config = dict(
    n_layer=10,
    d_model=320,
    n_head=5,
    n_kv_head=5,
    head_dim=64,
    d_mlp=1280,
    vocab_size=16384,
    activation='gelu',
    norm='layernorm',
    norm_place='pre',
    norm_eps=1e-06,
    positions='learned',
    qk_norm=False,
    attn_scale=0.125,
    bias='none',
    tie_embeddings=True,
    parallel_block=False,
    init='normal',
    init_std_qkv=0.0208,
    init_std_o=0.00465,
    init_std_up=0.0208,
    init_std_down=0.00465,
    optimizer='muon',
    lr=0.0133,
    lr_mult_qkv=0.5,
    lr_mult_down=2.0,
    beta1=0.95,
    lr_head=0.00855,
    grad_clip=1.0,
    warmup_steps=200,
    schedule='wsd',
    decay_fraction=0.595,
    decay_shape='linear',
    final_lr_fraction=0.0,
    batch_tokens=65536,
    seq_len=384,
    doc_mask=True,
    train_tokens=330500000,
    steps=5044,
    dataset='wikipedia_en',
)
MLP neurons of a small language model. Each row is named by its layer, matrix (up: input weights) and neuron, and shows model dimensions 224-319. Each number is 128 + 32 x the weight over its row's rms, rounded and kept within 0 to 255. Numbers have three digits each.
A block is one neuron, or neurons of one layer that tend to fire together. Before each block is what it responds to, as a language model described it from the Wikipedia text at the highest values.

Description: Subject pronouns and relative pronouns that open a new clause after a period or comma, like It, He, who, which, usually followed by was or is.
L7.up527:168136165118100093128088179120104108095125120117109108164165121095113100181179125132050153117155117116077170033122181137157184098175149140138135207088195134118090127170179108125109142095142127191166100097033166139086120132145139111147152070134147151178099182154120109161066086155104142085

Description: Subject pronouns or main verbs that begin a new clause after a comma, date phrase or relative word, e.g. "in 1937 it", "where he", "workers have".
L4.up13:162095141157096116128125112120113111100127131123135093128215081142106112151066159128133095176092177152191082126137146132152179144130075090139086118198146098138109083134089135149113144075149090127174118128126112089120108151161158169103123132148178147118102101175102116138073140074094162151
L4.up118:123066159116148152189138110108163172123078139101190151108191117147155116120152120148123120139138157171111135123068213051112152128190151149075177161123195079121126128133130101120133118065126154132076132086146154154163142107117136114149060134102123175100112166106116173148112141168113081155
L4.up141:125104115177142132178131120124129124066130196144128134095128138114128101132136091107108145080101131094099180130100162085137151136168152158141167144147166157137101073105107171098081106122150158157155104089133104172082141133115134155151074096121101099126121102151109137137091162134137094122
L4.up192:141143133112181189168047130159117171125166157148087131167194108106119142151125089129103100078087192098071108165143108084048145171093143126135179141064104137116132130107075112100079070105133084159157145112115133124101201136092147114153158116120118128130096112124094118135087185153101165119
L4.up359:184154138135103177077137179139136133103158180166106196108160104131122131140139115135097118071168169065129155180092136127084178069116120116096167163071134131140131106176126090188066096117052155165094097116149113149087127166078091111104107123117132106100126142133087143130127155171185069110
L4.up427:151169146141084163191060134154074179132097120135148156100124155121119060131167112129137110091098104205116102136116138142098164109102187124121129137117116118117144124103136111160147088080119138169057150111117138167108182096134095145093122138119126170108140120102076110157167121144069099146
L4.up561:157170111138088107110107137094181127123187151090120138132147132161143125136125121178130150116118116171157122154135180174125161073133140060129113144092141134122132132118152137199109104065083118194145102153130129142162137140156165119154086131068145078149138112070138119080163076148111060133
L4.up567:168059091090138112174119119149198104148149092122150176129176120142187134086129141121099122172126184109112207095156131137117100132076161124069206133124097090137111103191127109140132056116100138192121077173124102119053126119126135150119127181151158142144124123091073107105125166174120165078
L4.up577:108111160126124175184060136095089169096143122133158190090128101148135154122204123139121115125143131113170140149085148110104140090111134171132123177073153101111152157141126124139144094159134130179076122136099114242163107113160112120110105137161154157136107132088090159138133196128101091089
L4.up589:120132123139110133219147182110133203140132213127119161097133087153118069113133111152075103065134085164151095115047141070160141092151116147151134140158160105139104127127067127105148091135147170184180150116116101190164108082105143151136074072149135124078086114168110177107105121149143051098
L4.up630:157127138134119142115141117103143135133129105100121131106127151184172072083164110061139102105065127160146067178160146119124122149106164103104120156108125113106119132097084143115157082159139099122119037100107129162115142120132067101186124099134176138162130193170119151098111106094113198123
L4.up669:118104113117134165150118117069110105088171121142191114180124180127181110140213098108161097157109103122154123128158162136169142152185145151121171082119085203096104191108150161082166126076104121086136149108142132093109110097142131116092102129153166112109145148111128123122146118125202132050
L4.up748:131070190134126109209120098153160140150074113106136158117111088099134128107128089169143113103129141121090158129126191166131114112136140128127194152056140089105160096131125141140086132122132175164131109084174165147119086087121105121148142096080143163131094079130127135118158087181134078174
L4.up753:152171123120088106162137119132157150150184134219153111110126128106118187155133160119170102110140138138106140182178142081127127155157186088158203099193119124126177124144067130109102142081099112116165133144101106121121119104144144134124067071151135165203104141123140142095107145134140101097
L4.up1136:112143149139128198138105180079088142121146115192142139146126150168113107069173145161084094098139124136164124167135131129175075104098079198191195141122112112115123094091058146159131106114164129186077055169104141129157131124143110086117092126098156163162108144137136136111124205142105122130
L4.up1241:153149110151159126138141085130122111137124120156151117082122107103111106085141058116099068097082082090080161128138144129110191103145118098145151148130148121100132122106097101137090131168151133155086123093140103101106141038169141186108110104118163242160144099054132108119125163149116100129

Description: Infinitive "to" after wanted/planned/seeking/easy, and final pieces of split verbs before their object (inv-ading, adv-ancing, integr-ate); also "Inform-al votes".
L4.up33:140111108153149108170110128146179107091124121095112047195119147113139149082139156136168139100159125120104231053133119092146182151084148107142141095121098096144146142171139103169058097120044143198122149090130139127115111116120100153122122107101122134088094107119115077159123096088118105141
L4.up79:112107179129100125099121145122081109188135189121102060141119153097126104079132096103189173128176182116081140146109157151096134115123157084088074138119171113106118098126178137118139104079146108177149222110170154119174089147160154144195100150136117182141100140143128113131138146130119177166
L4.up229:154112149115138114182127130163134127084115159063158113169160106091193174173106148100133157118130118111047154093103105101113153169128142145095134106148127119100111220113107119059126146136095133131096079134111178100120082156121152145125080093127079106147079126107167099120139132141171147163
L4.up290:175086118116106089126107162106181087114124147058122089130116099169183155130119104129135200117082076150143122086163157129136158182109115120103137092165119158083119175063101113164151140111110176115113153146145146159127154122143167095158118175188137191125090148159090154085114139114073128145
L4.up391:160116110099128161148126125161113119170190125166121120097073130089128118059170133093123146114140117136150150081185139178134133109136129096135147088116136091220185156108137124132156165171127114126070135152085150161124135076123072107171128135119154114110124131130121037148220177169158081107
L4.up416:161146123172128117134129170181118146074125156135155150159131118123178106069134143132145166064160071063139142149107122086105152166073137135085148148172145195133137101116136126125141114096126141083124190088148168121080122075147118137165132150087133146087125122127124103126097145119107163123
L4.up446:143118101132138121097129089139178107159184195074146084090070127139093147080128141135099099088130114135148155127072134103111158161135138124058159103220194139167143159112125159160097096113123180102076113144159133096185119086167119116146099119111168112113066134099108128137150152135105092161
L4.up487:157125142187176125104161055085171163084136173092154102169126079128202143101128137142145114208190159099146186130157123176118137142110087111079136137170153144174212103143200077169174184115085118085094155172118127177149095155116161157106138119187093139142165158117121098203101125125116156091
L4.up534:149098155118127120075129167135142109133121156119077164130116105104095122144093153166147117110177154115094174042101168110119148153045128125134110118153141124134162164094184098097098123150121165069100102102200159182162035133214202169060114136100147079097083128109177067131198123119090110137
L4.up610:125128133106126077081138099212141075166118193092147167127176158049115156136093109126116127137101098098110144058112108151080114170065158127081151179168090111128156149126121140178081156075145162140147126138118090079103146108147139125141147147156094122095114101141160116116134139136140115173
L4.up649:112118135174160121149126105129134071175112105152099129139134069137175157174122142082194176142106140131109071103119170175076179166096146061133113125113128101136169129115157072132107123124124171139158182048111121180185067142102143163156129121164126179124127150110105099113114122067168079097
L4.up921:082113102137167078079101126092181162125147135086121093158111119134065103094121131111137066126099145101138143084144118120129203121115095180063190117077158156150193151157141171146102094134143121144169097114161133120224106093135106127121151115116168177106173151157161113139168083097155114132
L4.up961:173165087112105095097115109089121054061186144139062141198104119097083147099090140112090120153147134056119143123108120173134120124099052123138133055122063158164142124100126170091104134175100103112134085185162100089119093098148137137095184083122160081097104068163130072090146148076138197083
L4.up981:112096128186127113159122133144163178135151093118069104138131110102075127137088171099106141166118149123146099130152178117140127152146124107110141124078204119153156195119133150092156111101059135138117125148122116118114122146168112176103096123125110144109140136165119159121164083112131194129
L4.up1173:169138112125075092205139129175199144098162103181116055119130135135134128128146133128098169150129115146132192065127186181062137149116135058080121095097166089185108062090127143148120130162092143110125141138144193136057093112183093097116068137141145078135108158129157075150154096201117117098
L4.up1207:137150125155136086152136119161078099135108136074136098130123146097105114167125148101098126179149126146117107103210184162140115116070107077106165099123176172113200123145177105139127094143183121121119156151081153090108116153122132112207104153121127232121109155137112041148157140155144135101

Description: The word right after a preposition opening a time or scope phrase, often after superlatives, e.g., "in the world", "during his studies", "in their history".
L4.up170:125144138097145084114088156090094153112145169100099145185172103153125112181152160104103195107112097106122117145140203066161132070182122180125171037094150126091144155080089146225126081154099110063142113078112146158098191115159161115146092171083119143089099124137154087173078171088146159175
L4.up175:131192125195158093125178147069141128084111107139128153135068158121126132124095124133102191168145164150124080161139148111118173146073147141141120090196124128150157100145164163175104098060094113095141125123107162116151065097135091159165131107124097062088090050129131131103126122107034109162
L4.up223:125144138092084195116116117086124169172172114127135035108162098165054130136170122156119126126121100102130119110107088122135096140107131143127100165158102157145126123184109077144078126124088168087156114151071144100081146111156084080156150219116133142099111156154109113153169161130065113141
L4.up262:166141131112137112170111082125199159097123136181112156197139093171129143064116098100091139136178143153150104134193088146076144116145156174152121148033159127118153111178067131116167097151118129088130083114095163166155168098197125162166103151145144095147122141171135103155148159111113180147
L4.up366:121130157163124124086104158088168105153131142143106128086139161132143122112202119118135121087105102148117123141114157137099117067150139162108103096159167139147171116182122131115080047208184135099128123132102127129153108102122145122147141144149126153067112086125153091098144094146178157066
L4.up400:071177161129135056174104079107092087133182083098180141075127147074137091138137121147142127118132144103089106152127183143120162122126144126071081113148108147090152194113125109139114185078104095090099185189180138138151137128131167114092076109137141136098096142145114093181125187136110139127
L4.up439:106152126143122162130125054132106183171135133120166146132121155088130133072113143075071142126123150138132102136131150150108173095080142108134171120160138175163139199097157129186075151153070070110123158099133065148132126109186132089185072139162095141134061062165120041162164151193077119095
L4.up469:145145172159115178118136160100119110169127172115104048113110186118127132138143100146144097088137155132098069052033170125136159111087140122138125093173163184102111073126116153170157118181156150108097093186103145121122150134128116150124152113163155139149125162161081161186152149083068162116
L4.up484:172168099101153044108174092069138121115144127097156169133087155138143163180131165098192148176141165161098122166074156109130148078172102089080088104111167079135137103145086116204093117148119094087100124125095117129088118070161156135134115111123117115123148092159151124174183146091095124056
L4.up558:154151094116173106075118088107068115107099062114122122163147148156131146121163106101153062133143122160123137177160145133146141105067105160141123112073127154175146139133196144169122092159147119120098191119136142038109159143089094141122120108109130189070114147191168155071149077130088117084
L4.up696:113188144182182124106136113134164061172088136149144111148124106075133103098159192102098096158075096065163068104052132135081132126134166134161111103170106168138174112176107135145104100125118111077086130136118214090085116077174110121138086123149071163109115070169157129112155132158134151116
L4.up747:144182159122234115083093108112074155165075134132161100117051113059099117076139141112181131173170147088209172089072135138090153090071146078111129123113147121177128146091118096112105135142108163137137199104147159144164072106118106105106125123118167153085110084145160138097146164140104132156
L4.up800:113154100142121115195124102119132140112099180100133124144086135101131127098163176141113095164129154134106117132089061151122145129179118137129155153156180102151125097156207121163102129145102136179069113189139133133108146113122141098122160156147168203103148124127071088124133147192090154114
L4.up1010:133103135114111115067133129165128110175117141149133110061119104122195186078128130192100092126158146166127087091143167099080084143181139094147092141170151089143167165130110136134061128124146112109114148152148118145046094140147145125124151102100097168151139179151149120105149159129099115139
L4.up1164:152077186122114174159083163055132189154146165113166182130156150081111201104085159167074142160112119146159137166051105196115135116076168134105107208067091108118137158150086120106134175095132145123144162148106104122083107066095139120155171150131105119139090145150148093160087097098156121143
L4.up1172:114134168106094107096114187081147139149102119161112115119136158118181098158137134181144109118091090135170158098070130126148138148179132119075118168108076135159188122092123126201160124142107176114133106044140142090112191169143127120147085110135121059090130150150153156162153156116090105063

Description: First token of a surname right after a given name, in cast lists, tables, credits and prose, e.g. Andy War(hol), Tom Ship(pey), Jim Can(avan).
L5.up69:136166164078124084092149097120120143136188190129137127182165125116101158128165149150125127113138132159140133153073116120103126109102197129122093208072111157038127145123104167143113119145145148149182154061141118095130135086140080121141144161084117147136167146133153122126144178147084140135
L5.up188:145167119095193104082123085114146117144179188129152121156178118177110163149180153133152116143132108095137096097128132165112134119084132084138122180109166067099144110150123112171176163111109108091142080149089106078171146071154118133099109141105122126154084175089180097164132147112081092135
L5.up507:137154100123124116191100111116155159158211144148119136145078176131104129198094197108132083136087162116126122132134178144128143125079160128101123092148111096054133088141119098088137150130131169112132063134144099056128116126105145105106079136134096135138148123138170115109103121136128155129
L5.up508:124144132138107126136172108113100126136153175079139132181136160121163128177150177126177129124146150125163130163108069113125142124076132133143090097152123105115148095111113127116089084110109137104139085119146138129124168100138111164090074177142142105136140122091185132126160114144061111145

Description: The word to, or a modal such as would, can or may, placed right before a bare verb, as in order to accommodate, enable to adapt, may produce.
L7.up44:156136166125161121115130135098138116117073211111150184110218149128121110138103122121089093127131120070070116109112183133149131183109149139108147169152132066156110090101109090120126101115159123143142110155129128114110121155173153156114084075125171154110134080132081128167182174161207110166

Description: Tokens that end a sentence or paragraph, chiefly blank-line newlines and periods or closing quotes, plus clause-joining but/and, just before a new section or sentence.
L4.up41:153145186155116162103120113110135147148154133171088226101136139148125143099123067150141147179178089085142129123097091178102170169093125070128151183143183147188138140135167171177122149119125173163088059136124082108122130157116159142175118087132144184129134137106117097128088146149133163092
L4.up187:114089144158140187160150123117081108104105100159158142064137167115095170143138149092125107111150137104121125148143134098127143096139129163180123073067143109101169127151150170183128151153085136072101121172102123112164117115134119131155123067142180110140089141083178038170159116137081118117
L4.up209:162123141130110154129100030157147167072096129122163180094164115179174099143150100162123127157186169126154197119101098129113103154147156177113080119156166086117146140160137119099098101091137137119148086116105113165088143183176163130131186109138147061174132111183139102110134173180111140172
L4.up215:131124143117120126178149146119124072095125156186142140123102154102141121156148141151128102114172138064084168133047082182161175089128091105157100144213171137131142128122161146085110157139149123150056141070146178179082161121166094137123130115179112128109173126132083115093163121157055175115
L4.up250:198101151083122053105126101099127106096178094162112148099117104143154160141158165128110073117158078086098075193160162125168136116102107141130112158140181150138173137103117089117091137092173151135040160203110181164173104145133109090140152119145160121156119092154123142139160177125096137107
L4.up379:146137178152145170110084101100121153148135060126118162151102123161120147151151130139107109118101136093121163143103091197140132117139166139138208120149130120133110117104108120096095094087147135181144075166072139097081144103141118122163179114138140147151119110147094085172103105197155191016
L4.up502:149137141108130038165142116138146086126147103166091141154178110141137098098127173092092093144193134142155100119159073102033105109120144144096078101109156141109140143181119138188173151099164169103170084154158195186042161149148122146123141059166169115164107132116125111126148107124106127109
L4.up523:144136142181158121111077155155121132095122124178099170136154117177131096192102145111152117088158129167114126146105126063111132147158179132167175101121118062135212205120128163129124146122131133180104146137143133208140120117164123122106156098142189147148113106128158089082189150117133165066
L4.up676:115152146092093135102153156092186167109195117097125109193098141079084109106108134063146080114089125160114184118080150139137169135095216146192102112112149157152135124107129156157041118143163139170112108170088117123131106160135136149122157145160127129233168140148142068083127059160150097170
L4.up738:171145105108144174127140185083075125105118182174135146158121116077148122169129135136111145100144104120099120124155158151100178056111087145187113073146083167080108117185127154123099157178134107163125084145149193086100133123192101173115158202108106114131118144115129136106158139125140110079
L4.up815:158120152130140094069135108163255135145110149148093137177130182154148150158184115119118124153088102155116170134152117065112105161113144162112112137120105141122104121108069126121120163147080127147157123100114142084141139149155103171133129112174164137115136162113178150111107122128107127124
L4.up833:149094145100149150116105162134071128077115074138070146153163132162108129135112168143150151155163198073170100144117149154163146125155155172118080158127159111166151134152070093114114092078122159142154188134138178120127160151154140051173100168158147134164104108134132171143119140134087160145
L4.up836:160164127184121113131163072128123146082111060146179144153162159133179138106116107113158103135121124090072121166120084144097141130094087109163138113176148148119129099144122157037146128102159078147087072112132178112067105154144110178091186116157129126145152113086114119112155116103097168097
L4.up964:147127136145146159140088063109124129106151138163165129127147157111116112163155127140074115160084075154162097159118114162055179116131207137141158070085138077140179143136094117077110143132125146141172140154099117136108190170141109181161134108124096123161103104151082090126137133207161159171
L4.up1020:101114116107125166129078090102126174078150144125126131122114101080139169125109141068143128139098072089095087122156149124131176080113122060137174093189112086113188126168105158101128129099121159154147170165093183108121110139150088123107143147174124138146125162148112183104156132131164106081
L4.up1254:147096135094138055139078157085104082154189051166132115111067086158149198143082147160091137131068076134130108112167118166129137109136132135120133171178146118146123154156080087112104066136202165127092112131164155098127177117145134138141117116152132099162188100113132143129079131149093119130

Description: The second newline of a blank line between Wikipedia paragraphs, before a new paragraph or == heading ==, e.g. "In 1979", "==History==".
L5.up2:132095183103113154171137143133126088153158123113111179095098170165132112139134131096093165135062055121161018131161146130063130144169143156085123171153118077139180090115111132118109092100135114131137162187159159084157172098169095131093096141129115108129141139108123184059155156140102098137
L5.up50:174111176160147172165118133133084112092137158170147129106075146082100158131106075095130145115136131099133152166100114154193163156164151166174149050108111101149159172106109125157048133121106089131137104131115115150094179132192126150158196089082122123132139117127118113137181160131106138098
L5.up357:106107147153170192132114093076113088152151076137094129162104170096071093153170156116156134113140146094070135171115106165148128132078148175159166078094184099167105147150046124184162127094066127173145137157164162088164138181207126137156173123137090174132170144115157160112180116154114148115
L5.up1164:157141164181119183111100092111115121110120076143187164149115104111150174183126119100145116102110117128139155171091153147125170148147190092166146110123119119155097166093120145131157112090106141105119117143116156137099133141202130100170187101107147148166144092107097118110169152150086124139

Description: First token of a surname or middle initial right after a person's first name, often in tables and bios, e.g. Roland G|utierrez, Robert H., Daniel K|err.
L4.up87:147179083066109159140105087117089164138159152120115127164128136150124169165122182173164145176133093132171127137167139083103157154141120165142183116059122110065085122111157129148129108128102113085130128090110117042131075134153129143099074153094055160102131185134174141178158130124138089113
L4.up207:141134184129103173117149105141112138077140152123119163137101155048151146184085154170100122141144164121091172110116155136077119220117106093080127136104134198149172137163118149208123120182096126099117165105086164099136157136078153182148153133070079102164118196151107113072142160070094125080
L4.up311:116115097125098133120111097136128084136169138108143150124129147109099123212127155166147127092088150142116157094161145097109149121110132083098173080172100141097121115159139085146120145111173166096139092060145095102089113077141150202104110132092161183145119131100144095089103159154103125135
L4.up335:149096138125081132138180129144130169127202152097127115145144145045114115140123150147133112100162150145154168087121139077153152133111126153144111126094144083099126148136119108178167092174169160138127101121107161080137149107134120098100150107181094117141180123112160100136150155161083149229
L4.up512:154140129155088072152132112133186135101220123115113125142062156084096074143080127089125075074186125113126082080142144164136155125128144095170137105133148110062146080161117116083159158124118115053128136143151116055160132175136177182159113146091161158135133118079146132115194095146153149122
L4.up557:133116118134117120096094107141117113114119147160120120122184145115136150111087188152185041132178109121130052072108150199158193180100107145147105132096101131110123184140107133099130085098144136152095074043132164138179134139165142110159123086164121102165072094131128171096185129119112156099
L4.up628:117111108105074227206152169072155115124129079086113124158137167134208130128165112157139129168133109121127154167144071104095172158093091127119170133099153100135151106108148120119130119160141114100093110133105143151136092103115114156124137155134158169176114200113140116124112175110137198132
L4.up677:088130140106143189067130154176155169107160168128188170128132131129178131129178163143103082079202092164175135150139116178092208118068129177134124086094106119103086120108150103137072168145125087080140170160150172090130077116117100156150082157048158128142136136126103104138105103146088126078
L4.up686:110117118156091105142157090182091149127158062106119137188100117103106173145140127122119138144141136131183094147151142170176174130098131103093119090108060141100137126113139124056161080061116160092121107148134121072085097139150138119146096155136144111143175174131111106108148109116161150151
L4.up744:124082109139137132094107159133098103182126147079123133152113141105061197119221157155134070147159123090145174118144148135115141194096132135134124142116185110100117090164097096140132143118091149094153127133118096114086165110131134161097112175150164127132118191146142109169150131128082108129
L4.up863:112110155169168139128180113182162097131143161131182176171144097127138132108175153118071136115110159126114110142136066066090126091147132151064083154134167156104130125120123166136090101128117107094097119121177147091096138131147092125173170164072104215124096133137172048141102166148126155096
L4.up889:134128117157084114163116144174134121148182135148126120135097137114091218131135132100102100164149111093172106110199134133092125109059124123139080139107149086068114165132170125150109135117121096126125125129169180081093127116104154176159111142134120089154093163128106098135139126110094119137
L4.up1120:123134164131143085149193161091112117162162065106128144132105158149127136106097147134165093102137119114137047186128128228093137061158101106133159129094158094138114098177111121132133130145104159127084103114126110159247082146179063131160148154101104127102179155172172092134127136108133105119
L4.up1122:097122117145105103153130127091111185223120101085146103114094145123156121196051171094088085182085068119136083133125135162105163127108127103134071125090161150154136168139145115083107104120090162119122161063098163115181137126147140138126195170113131095113111197139084124112195149143157155144
L4.up1177:124092138081111150114104100133092085056111162164155067189135124103105156111150108127123159153100163188121147077114079169193164103129185146120147150097135117149133158108137105130093187108135134142177168058125128123214161096127096138146143097129156142097146142115181088113128125174075132126
L4.up1247:144134135159124166122095112137116118140135140164125162203141141119080174096147128143079096105109109083130178100140082137164051094118148142186116176140129098121170185139147104131199134087135112123156130089126132100158162163158116123090128188124115134138062144094146148134135165102153145097

Description: Mostly the, early, later, same, new or current after in, of or across, before a period or place noun (in the early 2000s, across the country).
L7.up830:112083128114117116101142132094194115115178154133204156122152138178092121113104184206103058129124099128150133081078104179135154116091202137109127148116152139176127133185119116143134138091089125125163117134149105127146082101176111119151195148076141147111108153084153117172121130138103134133

Description: Final token of a verb (often its suffix piece) that takes a direct object next, e.g. destro-ys, overs-aw, prop-osing, plus including, resulted in.
L5.up86:137138127167155089214106124166109146099103116119180099095153102174167081119134118148145108143142120147126171094143142137154148134125195091118159155175160118109136103107124074129097134079147072200118102147109163139082145044185118176113056147125151135118184074067109104145160176157096109157
L5.up667:144149157142073113103164128175109129152137090145115144127104110168174118125134121126201095144130105118110119101115165161113169198156177122125158153138108079103119103149149133103125098131119117191151091067156147099179087111207175143116083130102134086100140083071141114136104138170116122135
L5.up1057:141122133183187166150102107129098122143114109061110153121153122136130154158129110106083116130122047143181088119150101160126144108064152104140154140136118103183134078146163116140087148111113146119109101108107162099141124056145132153105134083137143118130138145120134148147108092132088098119
L5.up1094:131132141185119128168059096109123152121108096199126072082139104123084088155170064137143117149076096097112125106153095089064190154084175109157131144173107110158115098102139176185118068065126129142191124145100120105127130058192166139127112168112146111125168092100101065189162127177116106101

Description: Decimal points and thousands commas in the middle of numbers, mostly in tables, stats and coordinates (55.39%, 2,333), plus currency signs before amounts ($50,000).
L7.up970:137128117072138161161091129142129098107115137117130129129151125099146167150154109128157125125123072123090168148137121110161151191151129163127089127173117140129099185134132130120103110216100131120121139052130061144100150109158093149114059083194151086089082086108116136092092180151092122125

Description: Prepositions (in, of) right after a superlative, ordinal or "one of" phrase that name the comparison scope, e.g. smallest town in, 26th season of.
L5.up73:135143077120080198120109184144134149139204130076227139109110126109084113152117135162105074069122097136153165086071097158086185144118082143143134112067178110115145134132124131165083115133137056062143108153091134157111093131136118099127141184174123127105110155107105114065133158122169094162
L5.up270:110145136138146074120051120151137118146210083131103147155149120114108099128130166113100140085084113089145176150101114180133157138186133141114074169115162155153067128162129093145132135153118104086161149156132134159103141112113117133115151156164089184119095116127120088160091205140086150108
L5.up390:123127156176150141170188128110112137122180087162221103110104164125139147144140089113128119071173095141176107130096137102053133170114104140150145096088151105119174102143072125154116194117120137108137153104161098100105119136077097117115125120122127138145052099174120190155154175136117101094
L5.up886:129178135091145183162103072122062145191164069124168148026102121116080107094148096124143097124121108108088153094143160136070124125125111121161144157134143132091162122148109182108116127078112097115196163100177118098091113122104127106088099155116139147115069133119108142104172135161139127122

Description: Closing punctuation at the end of a sentence, list item or table cell, such as periods, colons, ")." and semicolons, often before a line break or heading.
L7.up37:090106118127165086121047083129121076163140116137116181095113110103134130205097083150144115152123131114144085094147130151069171081098099116149181113166105136103191148224113113097119150095123156136136109133097121144114191110119125096162129092096101136095105101148149134108190115122148169110

Description: A lone capital-letter token, most often K, G, N, C, that begins a split surname or proper noun after a first name, as in Gustav K(limt), Daniel K(err), Jozef K(ovalík).
L7.up201:087117102132141154189119142113155108120129134142204110150116146178080181130140123190146124136172114099161139087129157109105135106062131160163163126071135152188132114145093121161096059147121171092127139160156116123122093167148100110128041153166176136090117067208117134165128113105139165085

Description: Punctuation or unit marks straight after a number, ahead of more digits: the colon in track times (5:25), decimal points (3.9%), ranges (4–0) and minute marks (53').
L4.up66:113105148173183155154096132092117177076121125100177119149133102125082123157195156084153138156125119067183125095144096132091100115165140228125173127155192150164082164089127146141100118175084117134177110147132093073138102228090123115132173138143104116112099136095101155096136155189067178107
L4.up267:110154129181144125189136093127148086143120077121129117157120172080123137145113125117121077114099072164110064085092137098127105098159067169128141123118119097140165186075131119131155173173124114112159150143158168068122213134137177147137108115107145187160078111142129168057094131142095157095
L4.up326:149081098114104198138130124169090098127070121068138113122168147174096131094142086123122084166087145124125116147125125108106103132106149130157174153178110108185081175118109144179135120112129143106109068107147137131137093136118128159122172147168134125122033091077120107042098156145114143112
L4.up591:176193158135134089149074066111064147116128114177140074151116140141150112123127124091184123123143086147119087114138102105092145073127146117144161095187082103138146117128118104162122090178110076087202143079143078132162145160109124140153200138136140113078084145126112175064088174141137142042
L4.up617:112122132134111094111100140084130128165138151080192121151130163130108120145109164139128099158136109076088087105098143114106169074130116084057215136125163086133157169100116110155134145121103024148179078122123108106097154159120125092085122114081175109107101153101113143143102142152141124130
L4.up635:085158102171134118145121081138102117168138150162104151170109154103131163108122144137121115114164066189131142103072187107106087152188108173092177163183107205120131116092165097159070168073080161108166141137183172087121122086184098153101133144150127136176113106149107100117144126151085148063
L4.up657:141139112178136139129128095115096149122135105097174176151155135123104110201152100108112088140081166119094165148161089121135120137130101162079124197057133138117145123146127103090156092084114151105099094120131125102144062149152092119098148201174159074085041155150137133084142124134130138113
L4.up715:130109090121103127154104200090130086174115190111186144119136161152108176152146223121141122134117121106124158141137131125093133081087137168136175188110175110132125151116075049148129106129152147133123129096100070153108155109152121153122078095128076104125108157141091133050123153143123139093
L4.up749:094128089136134144133082174089120090141131106123164209202144086174118132107072162130189171171145180121159179110093144128037149116165117153097118099130119099125102125152112182179083104157118100124126147129089129100098137145129074155166157094156135125073094134112111183104131173166149136135
L4.up801:104066138156178157109120173113096109077071099118137137165137142144132133106105162156170112103087139076123168108133093185144157138180070136108148124132164161068090128109087125146137119208121109101036114134197145161129122086163115183144075109177124178097111149140105092132116160139153104088
L4.up842:092124129153085163176143114108137149133187085057147105122164119081085073176136105096183133142180130169113096141143136158152167187131111137116129101218120139116096185167075131198123141132064063114142087074164169092155090183144163137159155116184108133134139115146105143106160150160168140081
L4.up874:132139121115129123128118129118130103157141096138078137148116144141117153099111164115146121148079082089084154140152163081113128160126166129076218139159104121126106139151139143101113092128118128097125127133123104130102084117115078101150105149145145170129116191123044159148132056199163147090
L4.up1063:099082122144109117133118183109104022156169080097130136092050140205169164141133108092113158194156144108121129110127096098182164112132131152074125088153117121129079165097136115165111073152152106134118136172124134100058118199124094132173104141132114137118154148065150089149143178132149129103
L4.up1185:165109172063135105175098075122127153140106129109115076171091099108128095102163152117160113120166075099180083141123162148086090158171081157109141154115125082147105115128111090115109067118055095102119167159109123052146177142145132132137148138146135147122104164151132177142159076079113148072
L4.up1191:140148152152137153110111179044083107107133167156141132112164116118051124111089130151119141080165133051197130090129110120115094082148135210160105124116126097133106115106107125186144118101112106190175112128166079119107028124215116080129099100115100148172071139099126164049122108124135118113
L4.up1219:116070152116114128094179179127106143108111127110127122203143121176140186053128128111141140127136143202089106145134104143082159116148115156083142121190169154164130150086067152160106103098130091117094134124126134078167132108084102123104168189173176064144134098119136129132128115124138120065

Description: Digit pieces after a thousands comma (5,592 votes, populations) and separators inside numbers like 76.65, 4:30, 3–0; rarely mid-word pieces.
L5.up401:113085178099153123163102117130136127158120165113154175086169127126123104114161144111162104135088125134112095146110118158136156115136078127150150135106164126092109176102104108097185136116138062107232095122169098135136171135175105200051138116156127163116124205136087117127131105124122149115
L5.up446:170115165114161120094103059132088148155171131123085173124168133087122123142118138224133137121207099160104090055146139102157116194084138175082144087092127141103117141194134116103146041156109119118132131091159130063195127104131156176091114150170122122080132143147093130112127105171085144134
L5.up1022:142100143107114152144115115150111110126102125102103122167188085143151148092116120179117104101130103161071176106078133124069126194162121177151130131110106123172146120109109118145123144107078110123103126033158109097093104167101136151152122095099120130120114117104118177130113165169137099063
L5.up1087:164091139173140117200115096062106116140160091098116052171195109110160139092080145161130133148172138163093135140127161136110189084130074164140140122136185135115114180117159096155097110131135096138145128162229130091132122171148142182140082156162194104103168106145131128112128141162050122135